From a checkpoint of a small transformer trained on Wikipedia: no biases in attention or MLP.
MLP neurons of a small language model. Each row is named by its layer, matrix (gate and up: input weights) and neuron, and shows model dimensions 0-191. Each number is 500 + 25 x the weight over its row's rms, rounded and kept within 0 to 999. Numbers have three digits each. A neuron's up and down rows have the sign that makes its largest values positive.
After each neuron's rows, "fires on" lists the tokens most often at its 100 highest values on Wikipedia text that the model never trained on. A number after a token or word is its count.

L3.gate492:520530522517537524500516556526516555515490517483486495483537522519462532458556537499496517470558516464508521508504529512475530483486487462505487485491489489464475484519494464478572492535532470524498499501493496492536483471489516511514489463487505517490538497536533489514534490529506505503498456536560497511503464482493491508490508499504482516525483508503515493493494522506509503505535493522504502483487425498504514538511438489500544516526529526530484526505470501493533467477456500534512518500544534477500504484576476459525526483476497531473501457501471502490527494517488494530
L3.up492:502473523522510501499477515515505526497514488533522521497487484518461530479501501496502501496510511493458523501472489540466538499540479501469471532485482491524486526501461502527544540510536488560487539547493497496490534497507486511507535514450526493543468514507508518502528485531547467521451516494443504492548445467506500572537500503497527464496495471501508476455491543486540536511493537483527492509548505464499537504493496502482506523534470501492518487545497478483534475499521493527507475511512486461504494525486505523555488455502467507503544550512517534524534502493500487487
fires on: "s" 69, "the" 8, "cat" 4

L9.gate133:521524456495482486507531474515486528544491515528494514524483515500524508481489506468504503526560505487540493495505552514523527493499542514519464481486514494515485478501493501451506474536474526531462457512508417547516510484517505465539508498515526489515495510518481497507524484537463471516455509519531463498534490503522505469490488495535495496558532514475487460516482467470499461457523509522542483521487513480515517515523476514504463470514538496505542582482506504485500506486512506524509500535500477546498515514507509477498490497466496512466536555453537536534492512490496482518
L9.up133:546492499534457513498527473489478521508511484503506507522473520508513522507521537531507485504503510480495516476481489543483509462496485532519510491525531501432511496515500510508552490545515469560503482500511489567507546518536513487542513542492537485506484506497444513506542493544502473456513461541510502487513484484493508518500470486497516550521508487479476453497533472478527493466505482506512498505497500478504504527516473484546442486501524539514527507464525524470494505520518504527531504500489491515515535475532525491504502468491482560467553473469532513552511506494503479563
fires on: ":" 23, " in" 16, " In" 11, " on" 10, " By" 8, "Between" 5

L4.gate429:494482535490502474498500483476516484520487491460497539542508491514504524498449472472470466522529527497529523504542557497478489500476524468514529509506524522504485499546499458467518495504508489511485461500491532529525499519522510453470512497474480504512513483495509512481461506524492503490479476496476522446527479500522530488501484460481520479495496505531463486503514497504515514489509493491542499532518451529500497508468494483463512515462490541527516533507448510519500553526524546495518509521579495545455540491515458491514501487484485529441469493459454445463510501535492519465
L4.up429:510521495473476473520527509494494489564483461512493473494476531525499498515502497500494490526502525457482540511502540494491515480527495524510525516524493494494497474506472470455537520522497498539536452472442501520560519529506458521463471507510511493528558513507497494472469493472530530493543530514507468519491480473497487498484468501463470476515481489542520462520543487503513484560491483482504441501518492516463501494487532500438535535472521482511488526468497519482491511528490512484522512560531453506464513499543533496485501536519527519498456516531483515476513501517489517538
fires on: "ed" 18, "s" 17, "y" 11, "d" 7, "k" 6, "n" 6

L4.gate266:498546512523500515550495462523518543523479453496510518478522494500517477450526483546452507490481493505534469520521476501519529481460509467486483519484530563512491486533505433493515480509477500471498512520487496527524498499458539480499520502513498537514519509509546487498539533516478499498490491486520549474471505525495494493478492458469516518515507553501500509482473494529548440494452535520485509523485486522487482537502488529498524542510499508507469538556475492520511494476504505539483508551479511473455511473535525477478507497479496539491473533464488518481488477525508469463
L4.up266:465506464477482510494504478465500509506447518519494536495490475525520511488491480499503508481478482527531515480513515495506483482532487508460485498477548531459505507472517537471492468491486502483478532508466527465509498483487495526498522517464530497549473508517480534480537456492487485481488532449520496457532539482503508496479527479511458505526486499530487476509498534510534509484510503479494457495497505471512495527513483487481521490530547504480513515511493534553507498518535538471544474473499522468520493546492499548494455489514537497542473548522434489539484545487522440439
fires on: "s" 68, "9" 15, "8" 4

L3.gate426:494481505493498539512513457517517488490486484525507450502514466469475481453503524498540468497478502495507524511510500523523515502484516503528518497533490461512531506499481481516488505493449533499469526505461480517492502521469492474489506486524494488505552499495523535518519517499472562479573502498544497453436556502490454532516510491500478527512463507482520486472454492502472500490443504515504492445516489511472489506525471534493500501494485499487463482483479507514459522550552537502499516512507518492494490507511475486502473495541546540504549448498517544524509443484494459483
L3.up426:535518507517482520461486483529519494507470523472513506486509479531491502471532498490445472516489480518534462521505491498477522461509471535503505503486460479502489485498481502440530468483519498502474547492494480507503467516482463525462492500485481502445511489564440488475499506497490502504501537555480550533479505464515533486543531486477492529480496480505509465509484476535491523451454519480528502533476513510507489533530513490550498526470514496477476570536507480544497469479537493538479511494508513479496511513513505508482477466486509480466525499532462546515467518497519533461
fires on: " to" 38, "s" 27, "ud" 6, "t" 5, "ed" 5

L3.gate13:516491495518509538447506507519493511526464537537488476508462528519505524467515491491498484515520514553487500517472517493520520482571490542527461534523484484489500487502543514519461509540484505526505475501465519544513519490522531486520505480498493545509497492497514489470498498534486467563484497500529470447466471554493498518496493519472514560472510487505524552540529508481502479505515484497511511534513466507501459456505472561503462483523495474527511489507471523506512494487523511487466531535485482492528493535492516529507477461513503459549517521459542520535504469523478515487
L3.up13:486505520499486537458527481544476498488518494539526490487482469498508504438498476471526487526540493511522466460484490450497527487484465506519535519530475469541471525511492462522471504506504536473446482520468502460485516512474539470528524472497456513489486455495476486513526510509482511529514480478500476488492479453483515492510489524479531526524504455493526506505482495523522524505450521472524472496478481528506522505525518520493512494562513536511519486507488520523480503494517524464435499537488473520501520455481514543529506464529512484499523486506512520516535430497482442521
fires on: "te" 22, "am" 18, "ent" 16, "e" 5, "ar" 5, "al" 4

L3.gate202:504505484497487487484509521526484547489525527513515543489466502452499506483510537533495479502500505484460512515510481504474506505451560511493471507498472469527489463505454483523528478531479508531470513536481498501491488464449473510486518508480480496488471460514525504473507548480471484557512474500526533479542487499446485494496498463475524471515511485482510484503516534480480521457466532436499502492520504495473500482496524532484543490491525476482456520537516470527539473526454481504495604489493522523541506481517485495509520465504538530494534504506499520521484505511494522503
L3.up202:506472476538474525445478478497534517455498521530516492478490493507496474470514498527487537489524538496504475476473447519533519485472516477501507493464503486497516504509511467552500521528441533500499505510484453512512481429524477455472497518501484483479471474510496482523477509501485470541480473473446553508483518491462497521496497519519519477482483487512520510490468507503464485499490541486464515504457496507456480517453536533472493469506527548476481542472537521486537451532482470512477510512484511503523510466496532506510569486499523527488500474530496498483456501491475491510
fires on: "s" 12, "am" 11, "on" 11, "ur" 11, "al" 10, "or" 9

L5.gate125:479506485518451517542487490509483512536500513509507486533508453511523454464485496513500473481583481501468525484489519495520492547509450510528482482474522478507502538491470518461516473542467509499512544500462477523514466475531531498479468491559486472475558511491517464537477474484514470533519517493517529472449477521509461509509485511510476494496466513508512521517529521486460510488475480496515531521515488540505532536484523487497454472493493500517487515465463516513510483521506522510499566519474505478501467496492496522493504438501553504519532512490490520484550521470494506514
L5.up125:530507495523516536527473506493494564529532515482484494511508485541487502503458505501492522551546512504455490484495516530508494519526496523492439539561442517514448476506505512507513495472537495485500536533501496498527483523496505534473486488531491490521497485529497541494476484474475465541528487438518478485461494509560504500503518499524502508480449488482520546508473497523488526443507460500548503476532533509521449441491497484507482471506508499510496481473514508500515490479496498523509527498516479496471470448478468494504517474529500508471517482483444545498501529488509523489
fires on: "s" 17, "ran" 12, "ing" 10, "ed" 10, " forced" 4

L4.gate95:486506488492524510470487492470534516464459501492456513480503520531471483512490497463470496539576535496488511524465524489500565507514507498486490479522499484530482500526519499510522489485474523544522504514475518479504475516537486491487500511492476472521524440516482505504526514513501474531502479477497527452457452534490480496466504551512506481523484507514492510481497549505488512516514484508556507491514523496462495484467571489512481503516501505482552494498504532491540517524525485522461542516512494466487465522516456575526542522497490495525485504478567473511504509457485519512
L4.up95:462492528497511508531559485526475495457531472507480498474479484497479487495488462475462508500546495514452528494470486499487506490536479513481478503480516546472530533488540542509460486507500495497541529457497558493504522490507555478498559522530498513492514486470486481496511484523502522483473501456496549490481500501514528524496461534493495520492459498486501497495432519502491511495501472497507495470490506535491526515499497518493474527479491549519551485506525495464510494506552496480480509519541485485465502483508520532510548494539485436533492539537484472546526491549508468490
fires on: "o" 30, "ar" 13, "al" 8, "an" 8, "ay" 7, "on" 4

L5.gate459:469499554486452485489499515455547488503466490483481498506533528501538485458497532453479527497526485485519486486514517483495517495487454519510496465475524479491485506522486480469508520452484509482480540463515448528534481560506467489446493523462504478503543488534473541481493470469535518542495509524503437458494503501512489523466527496510493505506501486524494533468538505489501514502508440484534503506526491523498478476482487512496476466501500514520532476465461493493522502511502545535477516526537483506497553505495487466490494532478540481475484431496498518535507505518493535496
L5.up459:496486486518461443460527482511527529528487521497466482490533501488458468509499520520549482493542477450545487495514482493497496500463494552517470508491467495510459533474499491530468460518480497517592538491481451523509501492499470518466482517508482498448488522490489517487496470439497497505472492524498513519441497470540515498510517507469482522522503486524503492515514542460535549521501476476503466520488498492474532491502477491487489480484486502516484506469552481475516465489477484494489527499532506482498495540509489491426520512486486525508527476538526491540512477500509529513
fires on: "n" 26, "y" 13, "d" 12, "ed" 11, "ly" 7

L4.gate259:514521470511497486502494507549534531487505492503486508538508504571500494467498467498489475494521488439465498479514485503474500500485504473512489491493485466513519487485448450558551499517496443489469496476492469484545522523504487517513524483528480506497515514538549506519488515474475523554471539478504479475509489504477520503520505523461499483484519474483501513504470487526495525466491503518475482490470475513459492482508550569477526486461509512547483534492514489530495509519487491480533519507542520539502504505449535504505499500495558551513520518518491483568552485512489490506
L4.up259:553527523507485496514509460426491473487480488507505470492526507513529459517492521495528521501561552537503492505480524458476475502498507490519514484520512484461501503537517518468511501485543465514517525492489506512530482525488479461488485473516503454508498451524504482488503515513480504489478496579503482475467466530494472533494512519495516492486543495516506526466528488458471514457474504534520493525483504494483501560497479480470480491444511499516505476444521498484527512526485480483496490539416517507465503476514484527548527497506508478485510499482528452505523523522500470521
fires on: "al" 21, "s" 19, "ic" 7, "less" 5, "W" 5

L9.gate65:522505517502503511466469456490518542499503491503489517534484507529542468536515504489495466499506485502505491485477491464538490524495522510569536495556501481563537490492484479494501487471550516496461527519518494503500461529497488496502463492455498501497540477505547508487520511466445501525470476530503474518479527540496458515495510495523463470491470489476497527512507544531491491521560511503526531519494517427514439531496480478530471491526493468533505469499503515513473486499500525468504527512502528491481516503479520469472525506502487472465500556523462500503519465469510482543
L9.up65:477499509562515515531535522490476481517528437512495481582478509489527459472551509499461497499537507524504486511484473517505475526522508527550460525532495442538500492525461520518496484504519539515519484505494503513499511466478500536508477490552452497515445515493498530477500520527469462485478509522454496490501503520490499501501516479482515453465501499467471503519477509509479525547480497501509498468459498462502511495509489486501437490534461508509516491542510509516527490506511549493465512540453526544480500534487500505459506505499492515517517508520542482517490521538515492509
fires on: "–" 56, "4" 5, " Martín" 4

L8.gate383:507518492511477500504458502536595506504462470506531492518549517501501507484520493493483472496525502475518493518482508504556535502543525495479500514482524513501522459461478490507487431521486538496470516516515461518500469510504500481537448487469529480499521495519502504540508499546536465546490496478544463474525462501503483421483503459478524465544467500513504501488498520533481519448519508486528530498448525438497526503486511451507497462490488479475490501487475508521498520507533504512487487488487520506523544532531493494470480481485506502503501482481468508497489516496508490532
L8.up383:486490488504551459474488493521494484494484507535551466519529510553531523477516500509465519498511479476520546549494456525499500496514474514504509498510502483449517501503515520514475495467529476550517533531523484507490528469484505499512512468496461494493444523540479497529573466533521491480500491490514477448510502500533520465515490510474489477497493485505449539510461500518464543549549505470459512485458549477505489486457526501527443462482487495502510495508506464466497532469489500514544511489509512541501485476523467499490472473493525483512477486491525502481510498506495544516
fires on: "\n" 36, " In" 12, "4" 7

L5.gate186:510534492541513483521504466448529472520475480475461519503497486489527509503538522503499522504530497519483528519497550498485492472508481480544481512466550449512514467520523479474512530520508508481507529482496482518520495495518457488512475481527492519473479435462526514502540503510514520499477464508504493454530521543531523497515527465515530479470461528492540474516509493468536447470498494503487485516504539482462476556574532486547491499491485510473502485535471490518483505497502489532507511514522548516533515498464511488526495470451505516454514452505486465463510508498496519498
L5.up186:464532491494494481458472482512505479529478508457520502490511466469458496536469478471461507527497480524498520489537537528495481497510483483459482526488490472488502516521507528496496476498479504497500492484506533474547501509523464477465502490485543481472470514492535473495510440506521481492528494472473488514518516521508511482501505520451473446480523482552533491548497506469544500501507475505485471503534533491496434510457534484480514471493528486465518455507462516490536517473518474498555481536474529542499480532532524510508480477472504529522496495467462516509552465464519466501
fires on: " He" 24, " as" 14, ")," 14, "," 11, "s" 10, "man" 7

L9.gate101:493505484481435518480481528490475502507479499476503529495513499513523501521492513538513512512494481556555491511499486503484484497475535496538511485505500479498474572538426509484463454479518525477481490508531518515520503492538487514525478488525563504456484524514481515520514521496488489475519512501484534493525501517491498496497497478476484483512548521481524488509455509530528528471481523473464486500462488488551436499486530524506506513528507509454519517518514498462485543515563485469511520539524493525562518560523535511469524486473490528495521490543518504502484515491510509471
L9.up101:516487498507558464506492507473527485515468481469484479503550510501457442519566505518483472492489499526512424496500490460527510460487482518528529554468502496467453505490537464519480527512470475525469497517490463500458510488525516498483521488477501499485508485504483468469515500440506471518556492530504554509499521492515517544509510542501499460482526517477490501496547502542487476476508527492489484520499513467475471504517461489489462483518503499501521451491509561484501476488505495448498491494505519485511510514471537502478488493560516504499478524504544532528516487507493506522
fires on: "," 40, "-" 10, " coach" 4